Weights of a small transformer language model: width 512, a variant of Adam for these matrices.
MLP neurons of a small language model. Each row is named by its layer, matrix (up: input weights; down: output weights) and neuron, and shows model dimensions 288-383. Each number is 128 + 24 x the weight over its row's rms, rounded and kept within 0 to 255. Numbers have three digits each.
After each neuron's rows, "fires after" lists the tokens most often just before its 100 highest values on Wikipedia text that the model never trained on; "fires on" lists the tokens most often at its 100 highest values on Wikipedia text that the model never trained on. A number after a token or word is its count.

L11.up971:149149103121139115142168150132122097114106118128135119125136104133125120116180081117131099122119123079148096162162132109103111157113137120144165127165148116127120113132129137120128208112156145121157132095167135144154130114120100103099150139096165153154122137121129133118106142157166133119
L11.down971:104119000152149090108099162116133110153107132133136113104147107154128124130164105138139146101139136163132113141115125197110154145164097153142177140158150122147111155098141151126153138098122125090141133102120143151137085122104100126123112129124107169123114142126141098145144174117112106160
fires after: " |" 39, "born" 11, "-" 7, " ;" 5, " (" 4
fires on: " " 74, " |\n" 4

L10.up1678:116091097162116098158165136151119148126123077096163116124105113129105156120149110163122124159119149104110115088131104115174137102120098076099127127099109182154126159131162098179131139131107065103120137111166114107127177125131155149085114122157110127100110116110106129095154149143112123149
L10.down1678:131101072123176149125112146096137124095112106166128111105119173086105088124109118098149118109145109130075137127101117121105121119111127117118091158146074134106129122139141100151132127111130132128107134110108112145146140132124133102126152059126081087167145118121114116138149122132149173131
fires after: " " 41, "–" 5, ":" 4
fires on: "0" 31, "2" 13, " Coach" 5, " million" 5, " champion" 4, " lead" 4

L11.up298:165114125116117099102168117106109091161127127084163144100157121143146174147106115124076126165128149125131153140143172114138138106110121111152166107118113124138164088115120121155190141116122129179181139134123099129121193092149083103170157146145166151131117126154145111076111151145092106121
L11.down298:114115103154145162140105127148149082162160118149168117129146107156117078105108142115108143129114147194110131128157125145134095157107139104139168142171153135122132125114112123136106068103118104158072114135118142084166132122117130106143128155108156100144151148175114101128139082151138155141
fires after: " " 47, " (" 8, " in" 8, "," 4
fires on: "20" 53, " E" 15, " " 10, " Mc" 4

L10.up366:156116078110137115124138108142167122152126168144100169150158096099125062167114097094145109134138125145120133131157131139160121123137136152133163116090122129152155123111100104136160157151177117102184139117145114113142092142148068125123139100124112130123102092154120130152144147091145089134
L10.down366:109141065150081147146128115101063141124075113113138111110116137132130173132150124133118142176119087136099165121129147104158141087137131162105106167121122129152100110139115115147083132155158098094096100099138114160152093096115170156087191120109157172151119117085139117101161091106126111101
fires after: "|" 45, " |" 10, " was" 9
fires on: " " 59, " not" 11

L11.up1882:090117107159177108094149105133163104139097174101164104128079109135129161100128127131119110113116130119096156128112115187113142149116155155120127164101106120134138116099137112150114176106150145134129116142143133105153163127092114145089153130158152154156116140133129151096101121159151139109
L11.down1882:133150122109133137128071184108098120068151104108120151138142113115115096137119091116137123134122148138130142160123157096142148165093098157112133094156171141151121130141146123141120103076108082154123165111131124133103078146135151158142173118118153101151138134128139142126131144128152158154
fires after: " " 72, " (" 16
fires on: "20" 69, "19" 5

L11.up893:152152133147100107086102128139123133106121131084110143129120054123116101173120096121083131121150100138089146146113131133126151111076109121108136118105097184136135130143079107113156123154089119094132160161104137129084141144132118121126117145129133097120119116155135122128125082130148149148
L11.down893:104116119096167166116143112111084125138112117149149084122139106172131163124112135139141109102137145143193117112149141121083131127131103131134125147173150098145100136124121131113116106140209165112162128111139098131147093112115123138163118122131161121147138091107115147118160132118129156146
fires after: " on" 46, "On" 4
fires on: " " 35, "'s" 13, " January" 7, " his" 5

L11.up1235:130144138108099104138144141121092135134138135131117165079142108122129155140143159136067114129101112096133109122129174118137146087114154123141155092130118116159098097111106141166122164141142080170158166101168150117103095123130129120097110127131080132123134148101136139113093120163117184159
L11.down1235:134111142107156127086119155114157107128099164139153156085153124118101105147113152127129117169143132185166133075179164150119106140144170136124138162163086119104138147119141130112162118149104146126140141135176170127071111156141099106080132145086076112145136108117126129137146116100090105147
fires after: "19" 30, "20" 22, "18" 15, " in" 13
fires on: " the" 25, "14" 6, "06" 6, "10" 5, "96" 4, "01" 4

L10.up500:190130125134126107107150158105065145106146133120129134134090081116134139127158129171124127082158124148147092142115110121090098110117056130132103146153097142141118139139108109139101139139142116137110095086137114136133126143114067094129107142146105111148095113109138154166102157130143154148
L10.down500:116122087124088124100104083133212137118120109163150130130132104111132117141136111140118079130122144115150156114182136128140134152154181170173165127111134121094175142146115168141122123147091146114146133148112122099090107137114114166169134149131127164118131116117098115143099110174084151107
fires after: " " 42, " (" 9, "-" 7
fires on: "19" 30, "20" 16, " The" 9, "–" 6, "15" 4

L10.up1947:177094149137184102117099091122118112076144080103143105106112068154101143142107124143122098126135120115110140089084120102126138141114120181128164174140084145101131129140142118115139175118152093153148100142149140092173124115122131131149157111116116073140116135080139146125111110133133126107
L10.down1947:090124090176129206101126114153124131137116121098117112121173096120130124101095139113145127144066135138115191162110145143125149107094111172174153118140119126132153185115078116116139097098085120176145156134109116142101097121120129157075135091121146128150127139150114155142101117107134125094
fires after: " " 52, " (" 6, "'s" 5, " his" 4, " a" 4
fires on: "20" 57, " not" 6

L11.up1197:138111138107174132125129152182087120117123122141099149117126140094149143148162121126152148154082118120157150150077119143118116112113144130136102174145121166129142107139132114094157121159159152107142125144142135093190148132165082106112087101113136136124078150104109158108132142117151109126
L11.down1197:123118111088122106132088152149177124098086105161135100115140120154120135127109105152108120136148099156174117177119172133137102109147131155151100161159167078138121185129132106129125111131114120135086148141130136101112117165081115105123149125129147106104153119141145135129139140139129109130
fires after: " " 38, "|" 5, "86" 4, "87" 4, " February" 4, "22" 4
fires on: "–" 41, "20" 21, "19" 15, " " 13

L11.up1029:110167125122143128097145142122116122138113131157103137152109130134152141112095141160145112136119139157135085107138097101135134128108179120167147123074127124177108125076112132074135136107142104141170147117142144126184145113196150140100137137169124137136129145142140132170119126158139104111
L11.down1029:107120102113127138138137120131109125092105138104154140117082147114105115069137117132083126115144119151144134127160185075128098139123134134107098158146138114128155143138142126120137149152083127137091111104115082133141081129145092164114142119094118142137167124106141163107154142109154137126
fires after: " |" 44, " Ass" 7, " " 7, ";" 5
fires on: " " 43, " and" 14, "essed" 7, "," 4, "19" 4, " formerly" 4

L11.up688:136138111109112103111146151084110162116154083101086118125164093119142137125112109071101089160093128124144141121152107162109154115084141199146146110084133153144119179105097139163109147140102120135148106131089134117139127137162135192125106128123100091081118125132107081098121115113088093145
L11.down688:120078100088154133106151162101137163131137150134137132151127152127128132124131139053138117140146133134140127135089139140099117116159094123156099123090110106129123098081116131148114176137139179122099131137136101128132105144109127134083158078168124164141149066132152123145128143100147142112
fires after: "," 31, " in" 24, " |" 17, " of" 6, "In" 4
fires on: " " 38, " France" 6, " Finland" 4, " Great" 4, " China" 4, " Portugal" 4

L10.up969:104172076124149141118138100107143107125154120127110131142106121103141136108153111118175126125088129108169166115091091114145122088148099124137229162144125127128128176119189169114126177101107165102172096165120122092174124135142110149099127145135138164158109159094143120122122125130151096185
L10.down969:126132076098096117144142111157111160156098110114141153167114127150132119128106115152103118135146124133128141113118126091141100163124146120124140141129161126095121150109147071108139116136106126174138105127156081098107136119137118176149122139128116104138147165155133134162116150139110074142
fires after: " |" 37, " " 12, ";" 7, "′" 5, " one" 4, " a" 4
fires on: " " 50, "-year" 9, " of" 7, " |" 4, "5" 4

L10.up1404:151114119165128096105115160130114076086128098108148115161104133089152144105089096126140094106121117126079118126094135131127094136143108113127185130152104140119160107070142111119101113119188088119134133104112113084140136142128106125132128140103090120148085116147124132136137138166123148151
L10.down1404:124096074135155112129139073123100109196130089108110152134098109129167160108114133127120129153107106137137140129105138099151172108075163143110158139121093146127099143136131156136062092141129124163134155104118131151137128080106116138111120139118161095065150117143148117163106148131122144117
fires after: "–" 31, " " 30, " Set" 5, "," 4
fires on: "19" 35, "20" 18, " " 9, ")" 7, "," 5, "15" 4

L11.up498:125142090166105123101100087174119154129136108085128146140153126153109159112124112137125112116131109103127143142150172114183137121112165153114151087120139134141161115115097111132146156139094108184186118135136122121099115090095128125152108138124160138114106145140100179134072104126109140093
L11.down498:136111057129140114128137133115117131134151078129125134180095093146133111143113119111115107113129179159106110116133145122148100111070145121142120137105153160134140149137131127155151118128151175094100186148072172125160105146143129139143157123130113095148146099146128108100108142153121103127
fires after: " " 32, " (" 16, ":" 5, " |" 4, " in" 4
fires on: "20" 42, "N" 7, "00" 5

L11.up1934:143117080123091113128154143125169121103128125151146132111135112146127107137151113116091092079142130105138161086136124108107113087124135137164158162090110120101112132098134125132146141160148094140119140086150140103141141153161099174119137122116148129139125168147130112092128126134143104137
L11.down1934:113121063152153138166080123136089149153113127151122153140129104129130140152144095167155127113144125100155112068146085138126134103148160139124173106131129122125135126127131114169094121075137108150146103103137153145146149111112172138136140119120140129141084158116112120151109093107105118144
fires after: " |" 51, ":" 4
fires on: " " 85, " (" 8

L11.up87:130144130159139108088148088107138150126093164113090100142134107124142144127107128160143145132130135162120108133138128098125131097106123131109154147150103102114128111136049094125141118152090112125102139100122119087129115126148137107187107123098156154166106086094092151147124163168136116127
L11.down87:128076047132125154179109111099118119141129120121157120137119120115116149115113135130123057132125182174144136171125194156143124166119118127142117124137122125136161102137125109144112136125108151090135097132138119139132149117156138099129158149150124164138136135179131108159126128121132148142
fires after: " |" 55, ";" 10, " " 8, " Goals" 4
fires on: " " 75, " |" 7

L11.up531:178135142137149118118112117146115144107131135091126119114107104159116105158155118108147155077086117095158105105111196130090100153117149108098089112092087164129095086102121141133126185135115091153145109150164101166121120102159119112119131140128139085134169104139139137111127076123144068112
L11.down531:131121079104157127144117114097096136121129131132165138105104122083138139121066097129124093116141166169147094135112137140132126111127121151106100123145138081145110170104156113157136159141107076103133150131067124152138141121122118108117140112124173132145098142128144158108158085127104112082
fires after: " " 63, " more" 4, " in" 4
fires on: "20" 52, " than" 6, "19" 5, "17" 4

L11.up312:121146101105126112126144137101145096113105167119141138111111114086136122156139131144121126152172111181114104146108134158128122141097161100147142154106124095132106108121125106140119170111105088144138127134124116064156110137120104126087096074117161128118150142113148117096134156137152112155
L11.down312:129116076136088172150113130092144126072115120177117099125126098128119151124149104141119107108137161159072149182156141139136150118123113168152171112127129161137145112162122136115155140130149126105159144142114094138127161117130078108124127097140136120137149118136126181132104124131130157126
fires after: " " 67, " (" 5, " in" 4
fires on: "19" 27, "15" 14, " " 10, "17" 9, "18" 8, "16" 4

L11.up485:136157104113134131157169140149080103124113106150103104144104168139150152129116126128132167149174111126136150174165108096129098112127124104127154132144108155094117081126110101161135120108149198115116091127145132140168165155162110145124146114115110143141169110138130111137125138159101157153
L11.down485:161126029193093151122117124127156122138131125174123116125142151119127147120131099126099134070130159124088143086130145127124119060155135126095138126111206132123156133117131112102109143132121110104143125109116123116128114142098157135109112123142178121106123202127140115106089170140119081150
fires after: " " 68
fires on: "19" 33, "18" 18, "20" 6

L10.up215:133149101125119115146146104122119153093155116093115117124056131117124147116141157133079143159131124129133100088166093126120121143139111163128126115150124160104129119094120144145065110129148137120079087095134113145110116101127116128082128098129112107155119158139107136135134154108113124136
L10.down215:134132049127132148078149135156134117165140161138142143115113141146088124112086178112123121119139138159131166124111114114107137134122146170132115129112117152169131139092160152143131129061111160089136125144125133163087084161097099177126148150070141141132147135117139135113146139108092104134
fires after: ";" 46, " |" 40
fires on: " " 89, " |\n" 5

L10.up1598:111118105131139075124153134108091129150100089125103116133141151122124120096148122098113147143123137087091129156113153100100095117119128137160143128167160135160086118125119097147093131152118173170141123109141117139134076133136125116140127143113115177108107138066112125163124146133104123127
L10.down1598:154131122115153165119119115143162111141171137148091168104101122092124125124157134137132137135098126112150154150104137141118110119110160145133164128115073134105127149094128125124168148075113126087107113150119137120124158129117151119127114081096069114115165110109132161124148164121148126127
fires after: " |" 42, ";" 19, "Ch" 6, "ib" 4, "s" 4
fires on: " " 64, "and" 5, "ob" 4, " |" 4, "%" 4, "ulf" 4

L11.up1099:064144111160169110131103146120142110130111122127178136096111108144101128140132082133119188111136166134157108092124133145116131141105154148136129099102136138089097119130110103140137143140116092170175106097133131156131145101166101128143156145157101106156119112140169128105121125124133136129
L11.down1099:148086078101103129150136110168149134116113121139128148125147123122133131113135162099110126108155130113133166094173125137155093195108115124128146123128112097127093093126129142155126133131106107134107117156166151127127142130100132123141139111148150088125139127093124138113121114119122088190
fires after: " " 38, "–" 15, " the" 10, "|" 4, "," 4, " (" 4
fires on: "19" 34, " " 28, "20" 23, " P" 4

L11.up337:117080086138091108146140097092131132162125097106152168143173104110082137112103112126168106132136129121120166112117157140157138104140107074138146111085098150146139106103144135126153116116137131119085133149131116129140134103157132161115117141132142148103109143162117173082122071111066156119
L11.down337:131088071135138117142160115102115113151116105113151124147160153118131112118166132097125122100123172163147119151120195131093104132154165109117141154142124101111159192113092119145149102114110161114123136102121123119124126134131125140094139176124078132124163127121145133150114142099084085150
fires after: " " 61, " (" 5
fires on: "1" 14, "4" 14, "2" 8, "0" 6, " TV" 5, "E" 4

L11.up622:112119094113139151090169073118147114123147167107150109108167147144145140131096126110090115134123144103140108157122104147101155132110158154098123130147134191144111130147135126124158114152097124170162136115175111082123123153076105177127089099144092144091111117126106111105107153149156128106
L11.down622:114120085131121067126135139167143139116120133137133134136116093120151114174119121109142186110136144125135133082142149084130115120094126163145097195151083117149122140107087097119135150137126091086081075110088101119120132119143171133133110094149144133147191169114120111165150122034114115098
fires after: " |" 52, "|" 11, "," 5, ";" 4
fires on: " " 54, " Source" 5, " made" 4

L10.up335:122153141164187126111147136150113117162149121147120097106140158082140123147143137130137172117121101103157117119129109101145145063141120154173187156119094117125161126127094133112113077149144117143084115107116093124123156128137083120109165059138167150124143136131144124131099107148170145106
L10.down335:094109119173113095147121112117183134077131110082125163123113113130140131089113113143137088126156111154130068166118170127155180147119139160085142121156130132143132123146130145109150141076119158133127149115151149132163102121168100125142152127131144125139119139148077107141147140142107092157
fires after: " on" 16, "On" 14, " On" 11, " –" 7, ":" 6, " " 5
fires on: " " 54, " –" 8, " April" 6, " March" 6, " on" 5

L11.up1629:106085126125144105115159092138126145141151127080126122120139117104117158131153120110169082137153098099127158124121089085155136117201156134144170162164113125146153109109140133092141108122140149116143118128093102106131153127117091153118138144119113057128082143133141159134108132154206112111
L11.down1629:171101062142137139129099152115139126114155096116183119124130145139120165147178078106121158089139126145150095118153135192079149169123144098108116129159123107083083130168131130150104105104091099128130129128144131132180109090141108136146116118095160139114118146131096121118135140140132103120
fires after: " " 66, "==" 7
fires on: "20" 46, "11" 8, " to" 4, " " 4

L11.up1062:145134120114078138151128108153115093130165144128099177113143094117117109159119171151157120112083108115157101117068143095116128147133130132099161107114113145122119141109138115132158104132182137166129164084103159087129134136095082108120092137115160124133077117119122161108163129179146115104
L11.down1062:110105083119143119115112181149157109129131125110155104148044118099137147087152112120155145158157126146125115140165161117149106117160123135134157103108123083179133113089147109087148143101081167119125108118116098161121129118128116161121138182129145139118164091113147105189125148080124144149
fires after: " |" 33, " Set" 8, " It" 6, " \"" 4, ";" 4
fires on: " " 38, "'" 9, " —" 9, "R" 5

L10.up646:153126106180138128111141137164126076134136165157074142096176139152153099152123130063118129109110101085135165092129139103138136125139116117110165151107113141151144090160131150149115124137140137147110168126153135108131139121136137111184160111115143127106132101100159119113094103136139106093
L10.down646:133129145156128112105138175100120116132094141125078120143120142107098124138078126131128138166096123126146134120118182096165149088148135168136119156159148129111152141136098135142139158155108121099196126104123121130094103096121134118188095158160125156147136137142137180105116131100058164134
fires after: " |" 22, "-" 15, " the" 11, " –" 9, " to" 6
fires on: " " 91, " |" 5

L10.up1691:099112094198121169182106139137120132139136126116112152128169087118116108136087116113111113117140100137155166113110118111180135159128113156115137151128101128130093114143088122094088175142130123129092136132112120170114120162135079139135099136182109145157124161133106134118104115075103150136
L10.down1691:177087094145131087107140072136148117105186128103126139102084115156162156118135164154130117180169131118137115120152100136174150128120143118092161124134122127116130089115122145144125154163114180144144122121135116089118100077118126188093155099131128083137098075080141129133141179193091157133
fires after: " " 31, " on" 12, " –" 9, "On" 6, " On" 6
fires on: " " 48, "21" 6, "-" 4, "24" 4

L10.up386:122118141175128095136094076130140131131160146091130121132130149161151150148115083102105140122122135119115173093134105145165131138124110143098156150118109128112140151137124118130151141125111105126111112109142118099139133160159113106101123091165139130105125173142121157134082148157142135143
L10.down386:145097137147161125120130120110117113121109098172135090140079113100129141115125105088141120132122138136158130112137112100144101134120117133142117143108117114123161108135128155098163108142181163110128156103142151161146141144134162113139120104124126190139142117164126113130148146121116119122
fires after: " " 52, " the" 7, " life" 4, ":" 4
fires on: "20" 37, "19" 16, " and" 9, " by" 5, " the" 5

L10.up1969:126115109147133112134102131134132089172127171107130126144100113112126137123153132135100126123125134110100113104147147127207116111082130069151094107117119132128133126176141107129131134091174090117119128093138096115115175100135124136125149126126115128099094155130172112095155148185114131153
L10.down1969:089119246115145116128137140103113163115165125169153132154113118124099104147112097134117113112104061136108103128106162114052112183100109176141118159124088130152153122102143159121113091136161131151124112139185101114140126101155131157107121096130082152108123150117083136134147142122129110103
fires after: "–" 32, " " 23, " the" 18
fires on: "19" 17, "18" 15, "15" 11, "20" 6, "17" 5, "14" 4

L11.up1102:106134137128136144127124129085156127112092122092108153147091148086117121121130157140136100175151138116099152142123090113142137124129122139136098156144104115083154092126121180151082123105087123131090160117120108146109093101133119145139100142187089141098092126106119102061133111160088142081
L11.down1102:103131083117136113109144122102081155143155131100071143115141118139189186121170155121142143117130110121166113092141120154105117108112124121114151161151181119136106149098091123090152126116112141120155087132121128140148148118182133149129107154108128126110130106126115095103109119123142106154
fires after: " " 47, "15" 5, "40" 4
fires on: "5" 13, "1" 11, "0" 10, "15" 7, "4" 7, "00" 6

L11.up1566:054131157170090121101136179124142159162147091161071122092177121163145112151135101135162135129102168113122110110131079081148137073117151110148105134095112116148146123107091120136097119148143119114121075156115147147169077116126125140122114148125100116135149121117095132125116123135112124184
L11.down1566:121107255132148154162098154140115149149113141112134131135144150158129129111093110099148086134108135116110128158125134168147158144166108131120103130145152117157137120111153157093152107149114120130138119118110116116166166132104172112125090136144172133136115103126125163148118102122142147093
fires after: " " 33, ")" 9, ";" 6, "\"" 4
fires on: " |" 91

L10.up557:135104105176149075146089122125124102082161130111110133177116116151118160137128123148092125107123162100147172111150087113146141112126062138126145117159108190136174128111090166111130174098115146121103104137152143110095109153132126133106148091173094124168114111112111108099123092152117130130
L10.down557:158122089134087088110161114151138098097088152158147175131127161103134133142141150120105101183164148150162081139078062117146159113157136142133101147132142130158133135134128111094141078156114138115121118094112121104125096144137106121133188097125117119150107159127097134098088181121126166128
fires after: " |" 37, "Early" 7, " on" 7, ";" 7, ":" 5, " a" 4
fires on: " " 62, " life" 8, " first" 7, ":" 4

L10.up1111:128126104125123116132088151152138093131085083120143193129161138169125114142118087116113156126118149186132096124141140112132124129106164134153137134102158134156132111136123091183116141107110112123095140124137119169176133122169115089121148118151133117192145134118173138123120127137124124164
L10.down1111:168129101127171170118164160103133104129107140173128172110133104106131128155176142120134112135100079179093131132112173127127121159115101153158140114120126132115127100120098133163127058120139106133141132106142128081126116130164102111127122142120140108121099108111156091130128156109156082141
fires after: " " 36, "4" 16, " the" 9, " (" 5, "5" 4, "3" 4
fires on: "20" 32, ":" 31, "19" 11, " " 9

L10.up596:166110097141134131109134095117158112124117082104142144127118138154082114149124142100125136082141129096084114132146104140123166169120123162116128120137138149098097125155111128152156123097111096135087073105133138160098139154137118126110150118140109116110091144115135120104138123114103158128
L10.down596:147116083101137117141116149118143128143128113141119091116161139131134110071106139098123132142127137111133123159117105094095120085129120080102130126157123126159125114132099126085122133131152131134076123134102121135149135135125105112077086154147125145124173113148140163163128100108145141108
fires after: " |" 35, ";" 7, "io" 6, " Real" 4
fires on: " " 45, " |" 7, " Gar" 6

L11.up1261:125099142118080116139134120113163072113116156116117152143149122125149131220110105166087117103121140116119090149161094106138114099140118171145117116153168098143139101116094090101146113124141152125125094128122110130166131169140131146126191090129161132108137142136142137155153135150109152108
L11.down1261:118125142125143123123084155134162142141112106174132102132114135128104132121187162135187079139122132119172158117132119097121103120158139111123131173134136135160130157138100135125146120107160099060141124130080115118119147122094137133142111159154197124112131109105139106143115135125132103143
fires after: " " 45, "." 7, " that" 6, "–" 4
fires on: "19" 22, "20" 19, " she" 11, "18" 9, " She" 7, " the" 7

L10.up341:139144105128115183181140167088109149121139152097113125153164076124150096124098165148131127120153086113142128146126127137157207120136117163158138136127151129128110149107149123117140150116138161142120095077130137156137096166094148156120113139172109121128128125118138138123132196081103133119
L10.down341:128135075129125093114117157113115098114103173097142177091079161167107131136134135107153075146112124167144086165122158100127139129146155143160094145124115131163183161112103120138132088099152110116139110064128123097114163091122126130109180089165114136144096115140134129137121123161151128113
fires after: " " 38, " on" 10, "-" 9
fires on: " " 32, "\n" 8, "7" 7, "20" 6, "4" 5, "6" 5

L10.up436:113128091106126072125134121139151176148102154141126136120173096118129140150123133136134131171101117128113103139135129134119145127117164085180123142095101048164162106112088129130124122117116122125136092146125141125142146141111133158135163127105151113159119153114148130083125089107146109122
L10.down436:135135099147155114104121118144155112108121130094119110127091145120126068128135091150083128065164095096114099099138096134125090134141164146121116100159147113100104184108126139098120130130079128127115119183125147150133210104084129151160109107106147133115120156141118121104080157177130111165
fires after: " |" 26, "–" 23, ";" 5
fires on: " " 40, "24" 6, "0" 5, " to" 4

L11.up145:119140107128115099171165112130146124129131166112125148136104119133097139127125148159153135152123095126122130096130108127132150120130106108140135142150091109112176163113117162130150095139136086122168117152088158120160141132112116133127139135133113160121133143124108135089098120112106098119
L11.down145:125111113142159130109074111120138151148067149144180126130074112111175120115119122147131147128140102160125125146124092125128105155133136156106094111131130117122140120137134167134142110075140147140142129124139093128110114171137142096141118126108116103138095145134142098171159168123136146154
fires after: " |" 23, " on" 15, "On" 7, " " 5, "|" 5
fires on: " " 58, " on" 8

L10.up986:136109112155118102095158103122188108131130155114147127161135112120107137135126130095093095100167096121116126083125139116128122112136132122144149179102103151115134138153144080066165136144167142151148085138128152133135112205096104094130141091147102149152115141095139058117126057130103128169
L10.down986:109081047126137104182149147127139117133101117133142122119091105146116106134167143096123158115095119105122104128144123098122092081146110074154128103152124142148134125142144122116127093135135144148112113168162142124106155141135100151095110141176149120115125087108112172121156112082148184141
fires after: " on" 27, " " 16, " in" 12, "On" 10, " On" 6
fires on: " May" 17, " December" 14, " October" 12, " September" 10, " January" 6, " March" 6

L10.up1747:131116099104133125108157142161142158134090119117134137133103134114119139183111143135156106134145139104113145139153088144170127120106133138142130135145125117132153147174142135145124181118103072149119124156133091098126148162107141107085121153158101123160153098105103130140090127161129135124
L10.down1747:151088119109126147139122149086113125106119104145130116119168148119136134069113079099109114130114085136107112117102134133103142120138144127137112157119107117128129124093166142099095146125134163102172142107131161164099131131121140084108125116146130110158137162183143122153165168089136141091
fires after: " " 57, "–" 10, " |" 5
fires on: "0" 60, "\"" 6, " " 5, "." 5

L10.up1605:150122111108159108083125125118130165162095131115076125154102092086113111099163144122094140122145119090137135121120150147133089122102112143141101135140097141151137126122131143133111157155131129150096097133128094131107110139118132149085114129104079114090119168165157131133141120131097121134
L10.down1605:117130144109068112113128107138131147114114094103144157109086125144156149142121123148146126137109122167100100111102125119141161140118112176087146131122141124163104141135146121138093126117136118182124084108148141090159144110130127106112130111141119075169086108154129152133078154148110121123
fires after: " |\n" 29, "′" 14, "|---|---|\n" 4, " in" 4, " District" 4, "87" 4
fires on: "|" 34, " of" 10, " the" 7, " by" 5, " for" 5

L10.up1749:151103118125124154085152121139123139133171135140129116086106144131126095158145131094147094067155109135109152090113112147123143126096097126113154186096111133160157127110125131110137137130125096108111179097142134097161140164136158131114139114150091158151141131133100132125117068110177147123
L10.down1749:140088133139160106151155141115138115117107108103081165088132122120127128129162193129112107168109048110122095167117113103103160139132185132139098135134142146155116132153104143151108127129144197101124148129129128114113070126122143107091119118125137109162108093138122122115116128092147191155
fires after: " " 35, " |" 10, " –" 7, "|" 7, ":" 5, " on" 5
fires on: " " 48, " on" 8, "31" 5

L11.up1574:117119124118119110128140126158132117128108101131130131172181155117144128089126113075121121124155152108128159137148112170151088128117122138136155131142083100163164126156142167166139124110123165185118137142169172111131146132113143118136158124160079133108155132113117115135108141116104084127
L11.down1574:118141108106143086155127155108135119127151159108126140104115122116175128090105119125159159109129136115144120136108126093158138119122166120116111147130142150150103102114141082092121130113134152092145147125153114155119145131143116093118118081157092136167143104120159133178171151135104155112
fires after: " |" 48, "|" 13, " to" 7, " the" 6
fires on: " " 67

L11.up905:107125118110118124125129096130113111129146133146112089128145151131132107113135148144132194114133115122113158118132142128132126163169104115112133198117109130137164131129138135084134133138119185145132099133140145137138154162120122109093128127116158102095152126145138140110083144128158096127
L11.down905:162157135101100127100114117131104141146103173064125100126122158134121101126117145119117156121154146116117150181059133138129113130079141102157143120116119124121142130129151176141112117110149099092145134140140146103136156113161092162112167073165118129145088145137109116139135118132115172136
fires after: " " 44, "," 6, " May" 5, " |" 4, " August" 4
fires on: " " 31, "19" 14, "20" 8, "21" 4

L11.up1003:184133111155159168079099118117151110136126130105101106118182099085156111130159135132092134145129135164109113128144103073131110101098167176149148151117085107131121187124077104139103088114151136131127144126133107155121134141142166113128131141170128127176160157105124165097150138156137154151
L11.down1003:099127082136092095182181133159099147114155098139181135136094153134130123121112155174110129157073136082101124095110165078132133109112081140134152146165115098128186148139142147148136133122121136139113129128163126150144131096142086126123104170125164145153097113122101130127143092129138138118
fires after: " |" 40, " on" 9, ";" 9, " the" 8, "|" 7, ":" 6
fires on: " " 70, "|" 6